config.yaml
head_dim: 64
init_std_o: 0.00491
seq_len: 1024
MLP neurons of a small language model. Each row is named by its layer, matrix (up: input weights) and neuron, and shows model dimensions 64-191. Each number is 500 + 25 x the weight over its row's rms, rounded and kept within 0 to 999. Numbers have three digits each.
A block is one neuron, or neurons of one layer that tend to fire together. After each block is what it responds to, as a language model described it from the Wikipedia text at the highest values.

L3.up215:497489475530466481480549492529484488553540469491530523501511479490504539481452463476503476519523462448507492473466499522490490456508491473487473546493503446508503493507444499510530501476540473476445517491519513521453481498544485494455473512529475512497482495519503531460520498511512461503528503545476505511519430488455501500476509509497547471499483508496477509470466518500491468509533
L3.up323:503482498494484502490506546470484528561464478502469518487424495475520546445465476513461512530540490501508475488525495487496494504542491552498517510510488554488472518548491499511489446516523531489557525486507502489468511529464512493467466516496477498471518474466517491551473511488539513506488504509490503492511512514474475480521487534438522504484462479520513450518512506522520522546529
L3.up400:531507518503485486509494488478489470466503478521497505493485504513491520492516474529493499503484527512525462530507477480480412461496458489512521513496489505534503472530518514487497525477533506524489507511477512481509516484477512502524519469479481504565506524477498495493487476480498541446482510527535513491484563522538542476484497492507460507494519464509533470517487462501453477553484
L3.up543:486495503506498526504529484521492490524482509499541515452510495502513500498469478507492457508496562495448467518556512486486498482498510525484438522529517490481519505480490518472473532522502476484493476508499500510464528514474493514487515491520503518500473494480495484496468510489496524538537489519478518497504509530519495495553502512477517504446519498516481470479477463498564533477486
L3.up736:528528533482464517464513455468471514493495484500513514496507512519486534526498490472491518499475500491508503496485525494495522509495534520503502502518481491534486508518494513487509496480508509469508523504538519520515505497538491501464463533506468489507512511521569485442480507524520488519498499504503464479499499464482529510478475471524493476484485492534503462544495553510491502510420
L3.up762:452493470502502527475469511501462510523480503502465506496484499483507486504503508471490487473551529485503485464560503490480489534524520522468538544491529519508481526512500490525502509489523497505447460451484489458513496497498494504514490517484472494496492479483522555493477511498490532496483495492499451541490466509486530463495483515504462464507468510504465495490550504533508508501457
L3.up1352:494472474485470544514467482508482484480481473468485490523459519473495495523512491504496507498541538513479498523506537483465496503500543476515499463486478487484483545522484485479498532495534497505492570482492476529461510488515496490524470508498514520506438476513502471507493549491470459509537449489520538495539512526515527536473522503464514451483507532436516479482479507521488486510540
L3.up2053:501511528504470542497498474504422473502456477499457546483510478494485502501497490526468495523484526482511496501541542507519496491508503509456517491511488472495492530481427488478504494476497523482536499496485472447468503498497523535462482472500499455513512431516529501462458509534534481500493520522521537496506485529447503542485517508533481454541478533482480512499455534481529501487507
Word-internal pieces or punctuation right after a short capitalised fragment in names and abbreviations, such as B&M, U.S., Hü-ly-a, Co., Mont-go-mery.

L4.up83:546522503449477556494462474467526545506496510468497526510531529526540492505478500532502523500510492455485527455500497524495490478518515465501499511483529517523493544470539512492512507513524506523472501526486498477477488484522506494517508471478480452527519479557490531541478538538487468538453489493439487503514485511553442521445490491522536502499489469493512539504500503489501482480457
L4.up247:550505520482498488495451513488519529496511513457523507487507522477505492484456504520489507506483488472457496423495526544472485453497509468507477535465507541529487512466534498511482494488508525512510515527506524478482502488524526502512512495480474483546511479556510523549479504503492474512472526499447511518503506507542446503459503496540516489489498464453482543513490500499513460474513
L4.up775:543509549492476466525466533495492507491474472496495469523476492484488490496495433495499511507507433526493491502490491508500502496487529523528486522502499507520460476464455565513556498453493503533472469492498516489472491447486514482473500475460532521477438537491460458507485477485519505517482523470461470501505468498459501500415531463509524467466501484550505520499531479498502463525523
L4.up918:550520509453477538482471504456539546504511499475505526513524544516535483506474474528497521494517491471476524468495497523480476483499527485509493507458520540511480522466544508520505498504504500508466516543497493477473498500523511486506505485467472474552514475556477505543510521547488457520456513498451477490515489514546451518456481498527509474497490463484501532514511496481523478476488
L4.up1258:533509475490516488479525507489520493470506445484491532527501523474500515484515485525481530500523499435466519497476496460510518478511509509511482526514484519518533489510504526511486501440534518491526523508514522521483503543519502492502522493487488484503449510527521494573481480529530502501436428530508515487490492496521471455481493515485483466476487489462502517513499496531520472476559
L4.up1363:503523516480483477486531500498514507491506510473535510516503491520507519494489511485469513493520541455512483455480492507491511516527507499539460495507517501533500500445528515520482487496514533530492524507449539490484474520537527495538500486481481481510498499560508501532528501516496476545499512541477489492520515525562473466507485460535524508484504501522528498491466512508516470520509
L4.up1401:544502512496500505511494518488496553499489460486536508492494583485518531480492504475518526472509479507460518434480475520532510526530520461538503502440504526477513501440517460529490470502528508524497526501530519496499500493512521515514504508491498495527525543508492528505506497491511519517485529538467530509561530515570433487502487456499502531506510469478503517538498486467535478491482
L4.up1702:504522489464487511495478495476555503528532523484527517494510477490510497521502525500538540500524488506468522487513497533519489473499508487529455497513539519509545521474538491483525527536512543516454527509507494491494465505546483499508541495498484476536530475561485535508504537541495437539494526498440513500517519550560455536493468459536520491534505494494507536454500497491483512493471
The first = of a Wikipedia section heading after a blank line ending a paragraph (==History==, ==Plot==), and sometimes sentence-final periods.

L4.up258:506519519464495505472494494498465449502508506502518497567489496481496479512496530499483479512471526532531521443554486482475472473476503489494538528469515496471452450476497519485462501513505513492494553496487547463513509530455488494483505567503440474512510521535483536460539498504499505503484483443505469489503519487479495537515522483557482529511484480519495499499531499517517528498468
L4.up320:478501492479491489515502450468468478539483514518502505527530490518472519497527529480495470485473528476480506490502477484486483512488448463487532484511499472517464491501516483531471500522511508502526536486501492516520520516480492459486533492442535456506467489530501490563541481486509475520469555496507504479538478507480535531496495507536485508503531500518465520494485510497521543485486
L4.up362:529510514471488484511515504518495550507493478481506458492486499508427504508540448494473489531511544554474501473482488521469513474495493477465501546509479503534498450494536506514499494480488479487522497478463515522537476506471511459527523513496496518525497501494478547468498498517503468502482479484507516539484558527500512544508499524528575530478564498515521521513575528481484552499509
L4.up538:497529568452521512503512523530517492488479490499454500513479491483536476485510457538523455528506483508489523479510493518508472470505520487503524525505477517485499491476531477500496516514537548436511494479459482501480446482520489493503525490488478547494467548535476512541477484501454534493477480453506499500449467472508537510497510493525480503516488469477486467487458499544532485480513
L4.up1292:444491533502476498502512538504503505483489518462480522450495501483430482472538520523527521560506465551484503485485510457522484462461548522519457501447493520496469487467529545540533540504447494489505517451513523515484466488473492468477510500535497497495507512484478509482506525499489509467470484493476525509527499560487529480507518507546480516478539479530531511518503498471490505501518
L4.up1315:459530476494518495499491444508534526496493483524492506461486491507486505504486513526442507529528476472469490524508503522471465462524472516481488533540516546500485537483521508487495465479509505554495558499462502526516443537538510485479506491483474482463506560524519545458503535493476510494507512489520487512507541516434526523496533498509470493448513509490523487500506485529497493474525
L4.up1862:533485493507517514525513497519497476481480569480498509490493507495466457434533476537491522487515483516491519487457498518493457497489504463481524531516521481523451451500470466488493498503485509503510497490503508465526507495455521532496488473505489470512509470500481501517495478479488447464514479461484538501546496493499538524510496515508466500482535464540509528524501508529466518509485
L4.up2162:491477472486512472471513500473503477476550496501538502521503532538476496490519499493522503515495510488477489506521545504537486469526465517515485522505542516488474507525524502443456468475511520531492499481520538532513501496510528508508527475505480522522477545524476512496445479496503466527507473515543509521497498526453504504516503506525484529553548518491544525511577505508474532501501
Short interior pieces of longer words split into several tokens, especially "ti" before "on", as in transi-ti-on, tradi-ti-onal, tra-din-g.

L3.up47:468488447476499481480513468519509494475507513535505483546493456553514482525484500489523507487486526497514440508508451531502500476521526509501496469544487530464444516432514553454500493468485502538502528471464520515510476542496546523520493477504506519479512539479472525512484535552496538502467506480498535496507514547467522497485518505470525524458504521476502513525489527487535525526471
L3.up213:519512479494524496524482482514519477510513493495486467450508493495485499477494493505528488523516523511526482499479502519528474549481467496490539473513474447492535514466484478520471486477514514493473536495548456524520481489487513512525484466510522515503499552514481476494555523544491478467481537503498532492521473520499490484523516498487495491501433549454518458486490497470493524493492
L3.up448:511494478484491501511523468448469499476484499469474522584508476495506470486475470527520494489493536442474494498534501537512513494515464496475534538496548523507494480509519493529472509499521483495465499525522511492502481497461463512513489534461494490541497482518535533492523519534510545499480526514514476488526464478507508528470493494531457500503526486504504483485490490479533507450524
L3.up991:488479488490494515465498502487482518486508526504540525531507502528529457487479529525486427498521478494499471486467487537511456516509524467474497496494476497476537491494525470497537486531475486486473508509473518543521518538485488516496504460475482497503530456519475484524479535518505520518481494505516536504506513497497542506468486468500525510447517502455468528537501489482437515476472
L3.up1048:495499509483484538524515519507528443507502487530469490527488519530490471484515489519509453502540535560493491518511502493497491511535528462499490496490519494454494530480506484524512482517463500506515484502482455487503511522416510509490472507526523561468511549526503457493490529476461524476508491502532546490480531485541489550570474492485548481506477478525509508462455472549512481500496
L3.up1581:484538493478464488475444491515476483488471448473490545484519493526467522543502455485481480578487485524491493532527491526473535477495523520473507509434483482478479499506435482521512528482470482455451489513548508488505527492505498509483498505498527522515497506540501518501487533508515476516488487506484491543530485520509495483512534509530497513487501538491436498496481475501497580407522
L3.up2076:500459477463474511464521467548523535470500508502524500461474474506527502480505501500505488461531513509475478497481472493519510478519520498505444499530499479451502474486466529511479517488510458522505486509490457527499459463491456490536488490488540516503458517518517477511520528456545512481494480466507496473493554487521488480519465476501513504496508510494484501529541494483457530474504
L3.up2175:475508504539469507543471492531497488475486474539556510509487498448480461533436499513464503540505524530521469509493485473489482485526501481512514457465477478491521491497488515481485549479506502508495494469505548480541511508479512515462469528497504491514519504525545540472494520528504490497512500465541505466501479517512582507542469475446437508501486458544523508510497494516468569499501
Short word-piece tokens that complete an unusually split word, especially -ar endings like pola|r, dolla|r, luna|r, also releva|nt, scena|rio.

L6.up576:458490514490471513500490536464482528449475468501460456488472483481499533463455468473491518512558511474503494484493496490474501543499549484478537477501488491505450481498510514462510495520473518487478520495498421475480499450514507486535539503504482462478477478487488509502560517524523510493494474486453488490486486489443489513461500500476501493491472499504481528525486478510528473483502
Sentence-ending periods and section-heading = signs, plus relation words just before a named entity, as in son of, named after, follows.

L6.up1555:529534479468512463511487473529478484503467551494544550512485476544506486499494461453510512530515505505521541514508489491491487427534459504453527530505471519472478515508536511522479540449470542520482522531489513505471459528545494492504498477534509508501549523524490501494520476541494530457512575496524503519467519486529468525504504455465504485521497511496525497477480484483513485492466
Tokens inside an unfinished word: apostrophes in contractions and possessives (didn't, Emerson's), inner pieces (incorpora-ti-on, tra-din-g), and dashes in scores (1–0).

L3.up406:467532483498481507457514485473504518537486528541485477520463497504513522518507447489500482507527523487543462495521499491481468523496515498535576495556495497506513539484467484476536527451551514479533500479478530489448470523519554481463476516511510481486504505467548525533513521464483534517499452546506466520499494505495518496457483486478513512506531450571486517475504455480499507535532
L3.up839:536497516501487463510470483471548470493498478487494521483496545466496511501443471533471510502549488555477464502491506526485529478543528546560474490504485513459484516508507463464479515494484530489488479523519473501481508462500526502465528531526464495521521474473513520515537527492472489479529492468486508474470455579536516445491504517503489528513541529520511469523473465506510508487501
L3.up932:483482519500495514542476553532497533499478504475498476468526518484536488542498503525518530470437531514491497506459499536494474495501505501494498456513506465507513512465469522508526521464474511537520507484483450538439469520480471471511545497496485469475480498509523483500502525505493509482550532472490524474502507507455507502469548497476505505508473496518483474488484463490449513479485
L3.up1385:499524496447514528521458479517546466464490493497512505498527526528502475491507521479455508522535501504460493517476498484460506518466522505471480500480491523517510527506455496488516486471490512478487435501538536490490491509525524520499465549474484526552493547502498500480503497510473497510508496515538471501479475497519468503485562496513486476475530479509501487520484515547506513501519
L3.up1791:514492512524499513504483447505519496505531465488473465524507514484495515492517441517457473501492514465493468540468547517466490470560497488497490514559499507471466472479517461468488583535486448534467494476545435507494513526540517493499484524529482560520544482504495508479466552504500513503505481458522530505513494506478489504453529493463505423518521486509503481498457454462512487495531
L3.up2008:492537510521451428510502492523523531463523468522516460523525537486466475527461537486501480513464495491474485499514502513503530537527487520569501478483473543520461485502514488540524478537473512539477493492471484453469528552546454511490508478537508524526486499506517485502541511510514507476528499507531454526478506483520512524518518490476502499482528510526503467460514516466541490470546
L3.up2141:499491533493469536500488470513517461481508451483522466550511491508501498533495539479482479498490507506500481536487525510493503493490449547473484545514458515504469509493414455531455494530491504518509519476530493477493497489455486479441572495503476476507476531493488502570483508507493521457511498494501464510506472486516496486531540499533545544486542455500519481497441496517510545463464
L3.up2295:466511539493484530510503507514446499446516501521505471502484466531500463516471471524480521477523517519503494504454504491510495488515484515519507533494496517524481468505475478502497481503427543510482461519484571487472494526532528498517490525503495551557503501444486497533505491479466512480508503467500507507526510480480512515496492511505493520502557508503498521417498463506522501513448
Middle hyphens in markdown table divider rows like |---|, plus some mid-word fragments in split words such as emitter, perspective, Bibliography.

L6.up1301:505472496510488489520485508482513544538493477539460500502475463506519483518547473548519479474508524498467493507525519484507500521510513472480552488527506469549523514486556459459515509493504492539493489483511518519515461501418514507491458502516459471491453508507504461488511506473496522481517448514493511497515494470487524516517495522520473507504527504484491521521496433530516506520516
Hyphens inside markdown table divider rows (|---|), plus punctuation after measurement units (km^, ft (, m)) and compound hyphens (hip-hop, D-Day).

L4.up354:522524509514516479515483527507521509453514536494512492548529505481512487496539489498502475467451496521492495498555484473484493528489460516495531460451489494512502492470541475506535554468480535503486564518520510486465476519509503512518501500505533499509529525513553470484496496514483488459479469489518533495507448513509556480520463467486512491518494476474505488494506488491490512520537
L4.up648:459502468450541513582538467506512475505497540490432464523509502479549535517483512472439501501532492465515475463514497471506499506503509523503480468516465477506504511520565482486501481518491491500495508449517476499512496496505464494487520491440505513507521533489523496530491493457522516474499514532525496500469509499462530488498485489481482509479526467476507546495486484497515493479532
L4.up766:495512475499506498506481500464487504551504485499466518464507493498499468513520547524508545458492504479457461509496491533449501481500499470569543505504550512507537546489510499467481485515522496499560501488473518505446546523432482490487517564498500492518421475538541461487512489518538501442474448490506522509499489530449522520492537467507502506559519498475500476469524521482510481505499
L4.up871:475510507496534470502507502514486521506527490485520492511521518500494503513477493465498557509534486503502484493552538464511499489518537484529517505505537501483481486513511523467468484506464484531494551528513485515507468521520516497535465513484506487488487477472488491507542526503484506485505480517490439523459477527527486534499497506519509543491523497498483503535501527555494470440470
L4.up1463:425533505473514488492521471515528502500463496513482515497489510500519463537453457494473506533505487506504539454486514486479494527542498458467509466538488469519479477519468494507517476500480546526529522481497501538426483498521490533485531526504462524532467548485498457452493452510472522511521484481497513536506499531491518547521541508480537510485521511508496495492495504532480520498478
L4.up1540:466498496537521540511512550520471517516503508476515440499473561502475532520514492475500499502461510465514480490475532530486487503494480499489478493541475468457522533502511504519498477491506520502525529531484519528499461534482523488487501511532474519458484508465484476500498506514487541504518506523491497489528464460471488484486498474489525487516519430491539498478492490522504477476517
L4.up2101:453517532486510488515555470501494516509495499508467484487481503484543475508520471516484474510525513500473472454496542514505495531556492493515498466490470451500512494482497455451490504502463504516505539543546519474485444563445505534506525529472525441495515507551504471525549534499540529506493510523546533479514489568546497478498509497510499500483513496506462533541521510511496502513551
L4.up2258:493479502545533471473503524545497536502503538483500514472503503523497478530516522514504524504490501464495511500487522486530456495461424495496484542507515460520514502499550486491526503480503529521525495504523548528511472519531476493470514491508541499514526515513535532510456508509490505458474512501465520492501552494504510481517471469505482466491511499468493486538489490523480526512522
Hyphen tokens inside markdown table separator rows (|---|---|), plus hyphens joining compound words like owned-and-operated, end-of-year, runner-up.

L3.up337:506527536486473534508492506473527530486485496512517518490546547535559491509496469527525485507490479466505551492531508506516473511480514478539503511450519538516491500489532533525529495498499510526458498506485487494496482491497499492504480480490508507527469542520532515533502545533511519526480467506453468488524504549541424483476470471528503529490474474496473520542508478494499491494433
L3.up1110:508534560492461517499501498477506492484509512525493520507510523533516540463511474476501460480513473483509522508467533485489515476475491501549529522467521499485502514520568562538526494499500484494471517532492542555495498479519493518487498508505506530476474565477521491544509535525517491515520532524461449491537494446531518494474491516491505493517468487477490531516489497516475504454500
L3.up1382:498486538472475487531454515500517510485499497501526538452493536506502484502478501497513520510470493432483513485509518487428494496484546485529506514446555522517479503484497529528500506532525504523498519473477508518519500461500493504524506473472551464540515550480549531517527519494509496507471479486475488478535519513502475533494492473543489506487477489510550490480459488514491502476467
L3.up1418:483518538468510519521493469506546512530499507514504497477540555511556482520491441498516521515482493498470542475545523496468485505480502476511523503460500509529463495489541524512527459511499498550494485517489508476450525477511500506499460455481488517548461512509477488562507551513512492511477485504442453454538520494524431455482489475511489476479477459515474519542492520490506528499463
L3.up1570:482533513468452519541467505506530536491495503485500560473525550537544492489496483517542502503515468458470566465498490490500509485476514448525520523465527529518487510476533499519535508533540484486490495492483485496503491493494488478497500477462506469524487554525529529534495528519522479501465493484457514492537494508528433496489496439527495514508478465501498529504500491488495503482439
L3.up1723:494552487489441527451500508486457437525469482489515503475465531479500501520528487480521457487522509529491509449521543498493511512495510489465497516492470477487474556498471510512526525518515527497483493545481515496513495484493518513529494506491511498526522467496487469504458486551496512460476502503477535468475494514489464523468492475483511490475484475486520481514487495492487513505501
L3.up1852:483532512472459514547451499505521538496487505487506549462523551531528500490492474506540506500515469459468559460507495499482503492487511456524520526455531521518486511484530503518538490524527484508503488497486492502491485488491485481489491474463507478539487545525528521539496537529513491513458486485455518483546504509526419491489483439532488509509466471494505536515503487494487508484436
L3.up1876:487523513471467511538451495488526535497503501496497544470516550536536496492486468507533518493515475456480545475511489501473509486474506453529533529464531519520476505490538505516534488528527483501512484500487489498496495491491488484481474474468511481533483547517511510541502535529510479503461493485462501490545503503529427484475491441515493505511471469496505535523498474498488511484443
Fires on the first = of a wiki section heading after a blank line (== Early life, == Cast), and more weakly on sentence-final periods that close a topic.

L4.up105:530480502477523492503497497483563508515504487483469528533522544505547490492558531521502474513552487487547472490455528524477477448518458532492485524517491527488466489557480460518500501490514482479496515575485488474534482544493527503498500492481482497536505513496509504505510493527485506501529473513493487481518480523496465516492535528511511523503514462487552465509513486499470470523499
L4.up857:474434512509495485492508507506517436543497451484493534464480478533522484508481504492485458562538499458469499466477540467498519473489487514510567513497532465528529499474527486531462508527481462510533480462469504501471493480516472504469507539500469488525453493519517499519484507487465511531499486460496521511458507545504527470467494501495512461506495471511504455472483487505512502546476
L4.up899:502522524488538505514513514465469446518521525509524486486477509542516513539525483543492476510512475505495493491500521503458548509514500536491438525489502489478488516495445506530520496497508510510539518431500498503475523494460483487520517497497486467530552495452513500504504508482512513494511520515462552471498519448531515482483486479532485549469512540498509516477489533480442506489527
L4.up1008:484514514532458488533548493558523518478479460500492467481493511468495445480487489507455493485499495512488506500523501473498528504516496544506485535495541526491459482502497499503490498502476497492495533552449513530506514496513476532436521500511509496458505479525517521439530504490563528501525534526495506461498519475482476492492495493525493507497522483506538462478453516509476493460477
L4.up1503:504519500477523483535493510481455499498489457543497509492463487501476455515494505497518507512526495496542481502505518538504491506541514543506526514496462493489497507500506476470491492476534494495488535496481470509489441525429514525462515536500486523461512558465492490520559523530477503552551541505499499488524495512512542545517487451490499462462501487470518507458491492541460494514522
L4.up1661:517519506536502484483535516473513494492506504558478454519502500523465499495547465503519492492516539530481509461509509495510499504522482515542474516499457513511490513513491525511518533510481512463473514498482475518487477510535512526489559508489544500491511463536513513560512486522519509517523561470499518479540527464521468546485463486514494497501489486512469514513519509507548480514468
L4.up1747:489485477467529484529488498476491507490460520523523499516517504500481501548523471492499502465514490469516483460493524480473511509527523531521470526525492491506512504458443448513489497505510516511514514529488493490473480511517525496515496496508493485504569460532488495496533509447476516528520457547486458570525526521496522496481483558537447499459504510493461472510484479498521503499479
L4.up1932:472490456498475483465471474550549453518486479492470489474508513509479557539546480511571524505524510471520492501468503500500478487535493525472471515516475494506455500518503531510477499452506512518473499537513477487485501473526518480526465488539469544524534505500541521521485487527522494530491482477495507531495481494475467502505458487494514464506544513499533457525497505507491505469514
Short subword pieces in the middle of a word split into several tokens, often names or rare words, e.g. cr-yp-to, Dun-de-e, Stra-ng-er.

L6.up1443:445493510467511503512517520491494483492451518499536489496513514488497515484525481499524520526498511531487433488564536493510507456534520533469434491503491506480483462489511511519490494461514466480516507504512500535503521492496497506512507508445536498521500503503542517495488467520490507553522442448520489509535491517504493514525497539462508490475559529497500495481500528486522497479474
Connector tokens right after the first part of a multi-part proper name or abbreviation, such as hyphens, &, and, of, initial periods (B&M, Allegheny-Bellevue, Hanna and Barbera, McDonald).

L4.up98:487481494500516486508536502496499498521481500490489520538496513471498537518552465501487469517450530495511482483496534521494547466473475520533464518485509514520516460503536516521456510508481517495523496477475523503441509478503503505497504532509551527526493489498504491504508530474520439524476488519490538466528485507446507545465504517499496526471548502567447504512500496481489523551489
L4.up248:527472486506492491522492495480532489457517483532479530523485514519519464509498527533519473474488531488500513522489519511466476506544576480491516487495490478507553494526505502513536478474557507534510502497522507504491505494509539529510517514473469522496451474447461548518460517486496478458437568472459487486451487507547544488475488500503521480446529502561518495493519535494500510507515
L4.up607:497509476464496493518486545508499433517466481466484504445479520487489475488443464490464517486509474522526499454503524459521525537539489522470489526517483444465485483471520488488480458477509537482546516546512460485447500497509499441523498496501526484534510492526500512513557502476522491497530462468515478486511506493460525510482470527502525519439507520479543481529530522490503525469456
L4.up859:496481512513446511512522520467518482467471471507477460484536471498529491464499499493479485524495507505514502526499503530506525517535495497507505474440484485459489488503568486494500465491515484517501512485494514498484491532493494523505479550556458544485466456502492523473457546473510502501498523465476496490540494502491492489515517512433528552476507487479463479537494504470539510448474
L4.up1009:510513505473518504542517473513508481467471517500544530519491505526477464496504487487461488484506514464500529506526492503506529514526492503525533512511486469502473457497512505498439461498497539507472543507523536519475500469520525496499486530570501465484440548531484537508546485502480488494463584514521484521457448527504465470523533519514489518503517517549493503526500491488524534493495
L4.up1195:476482497501528492494476456473489482513477459503553488500508523499494527507481494511526481474505513478528480533529508486520452493462528450455552476488498498513488534490508456529516513536475477514529492525470486477486469511508483521502531523544462533508453534493471487484532506526486505476451541434493549507486493499500490491451449524512520506507468541497520464535550498494464473470506
L4.up1407:510475487487471487472469509469506494436488495510483567504479506512454506489526542483509456489533500453526501471539471517490515500511506478489523497453528473474486493485502504508466517496487518502518511542500492491514534462483515501492478480495505500560492480510524521512465516529482514514516482489485486460509510493469506498500482527488424529499494498512476457497509477497516513453510
L4.up1566:499502491505514492475481509500524453505512505494502457517505473491514501481468526530503503475484520505501542555467499511457470511545538501501542513472537475501529468496508502509477488520506570522479524520471507520480501469520564505505511543507476484493456487493489520530474530484512487451469537491507489501494459505529522517485545517533542484455463505496489492552507545501481484472520
Word pieces that finish a word split across tokens, most often adjectives and adverbs, like s-ad, ang-ry, mi-ld, cal-m, feuda-l, m-adly, plus nouns such as m-adrigal, eleva-ti-on.

L3.up14:472505540528519471500515531517523528525481529506480505469498501527486495512492461472472506455507512523515544456489500569506521510500470504484544521486480533491522498494501470494518469542509521486475501490536493513469491457476513496525538533523518504497463492548510468447464491496455512465495516475504526444494512529491505505468502524501511526444496510485499520495499486504488485474515
L3.up454:492518487446519525475530457488557435503497497439487534508506530488492501503495539514513466541514498476494498455471517536490529489498502536500493497522489483455494509487511467554480476501495442505493507541503489517511512481496507501529505494432523464457461535512492511437474513522484546494498561485498513513513549502439518502466526505496494519467486537522506434509458433503489535454482
L3.up526:506540511484496461541533509486514463472491527507524486515521518503475525525533446478493488525504483483497478465512477474462506476503461507514497483521501458511509490502514512508508525502490510491532469512521528520468490556520522471501518516505469469515532495521488478515511546482515532466545489492520475505527504504518500524506496485492499473481513524478509529530489505493491557518550
L3.up1237:471503446542503494499493490558496518465487519484485524494535504515477513513483457457498507471450518522488476518470511511526483495546501511487493466476462506489493487472453447507482473474524530510496473522509492502474483480497472509519535481540508476489501518496488526430522533502481490523534503472463476483544464501505446502493473529512466495520449485512546502531454486555429499520532
L3.up1286:486474505508491463508500507547490510522478520502514516453488482529500513496505512574456491472523503543514497512521503527516483460504501508508487507496538531471495507485502549452495493539474542500487515501531499491474475542466514528470543509505499489514548535545565505520520541476537471525514478510464499483525509500518495462490496468512530494500503484506492496518521532524507539484465
L3.up1403:506498470519469476509477540549499499514479518500485514510497463470502491550472476496441540504510479525509515490490480500500477476522472474499500483453485496495508509541533478507525480455489486528480537508444486432511515493498504530489504516559489519534495504496521512485507494522519535509484502490538507509505501491482507505472527497515470460479487509529467520499475462541489481522528
L3.up1453:513479462492521478484521476491503513501469503526497458517530493515478498504549465516472493547525493511471513468506511527499541517547452450519516506514512481550549532487483468484532461532470544502513503510531473487491505521462547492522503486498516528462534487507496509456522508506515524499534488522494507490495512528476502522517507544468488509489517524561452495510494511473513510473499
L3.up1641:450493474488521499504491448525479505474483507481480501470466502480502496520490509486487526510517493477518424521519477511524482489482514475519540513516531478509474493520522544480458473457510483508512544508467478501454476513487520528484551499476558523477488498496506482536561515477493519548527491522479487520488482479465450483510498543536474521497525482495505499456496523509473490504499
Inner pieces of long words split into several tokens, chiefly "ion" in "Motion Picture" in award tables and "ti" in constitutional and participation, plus others (musician, earthquakes).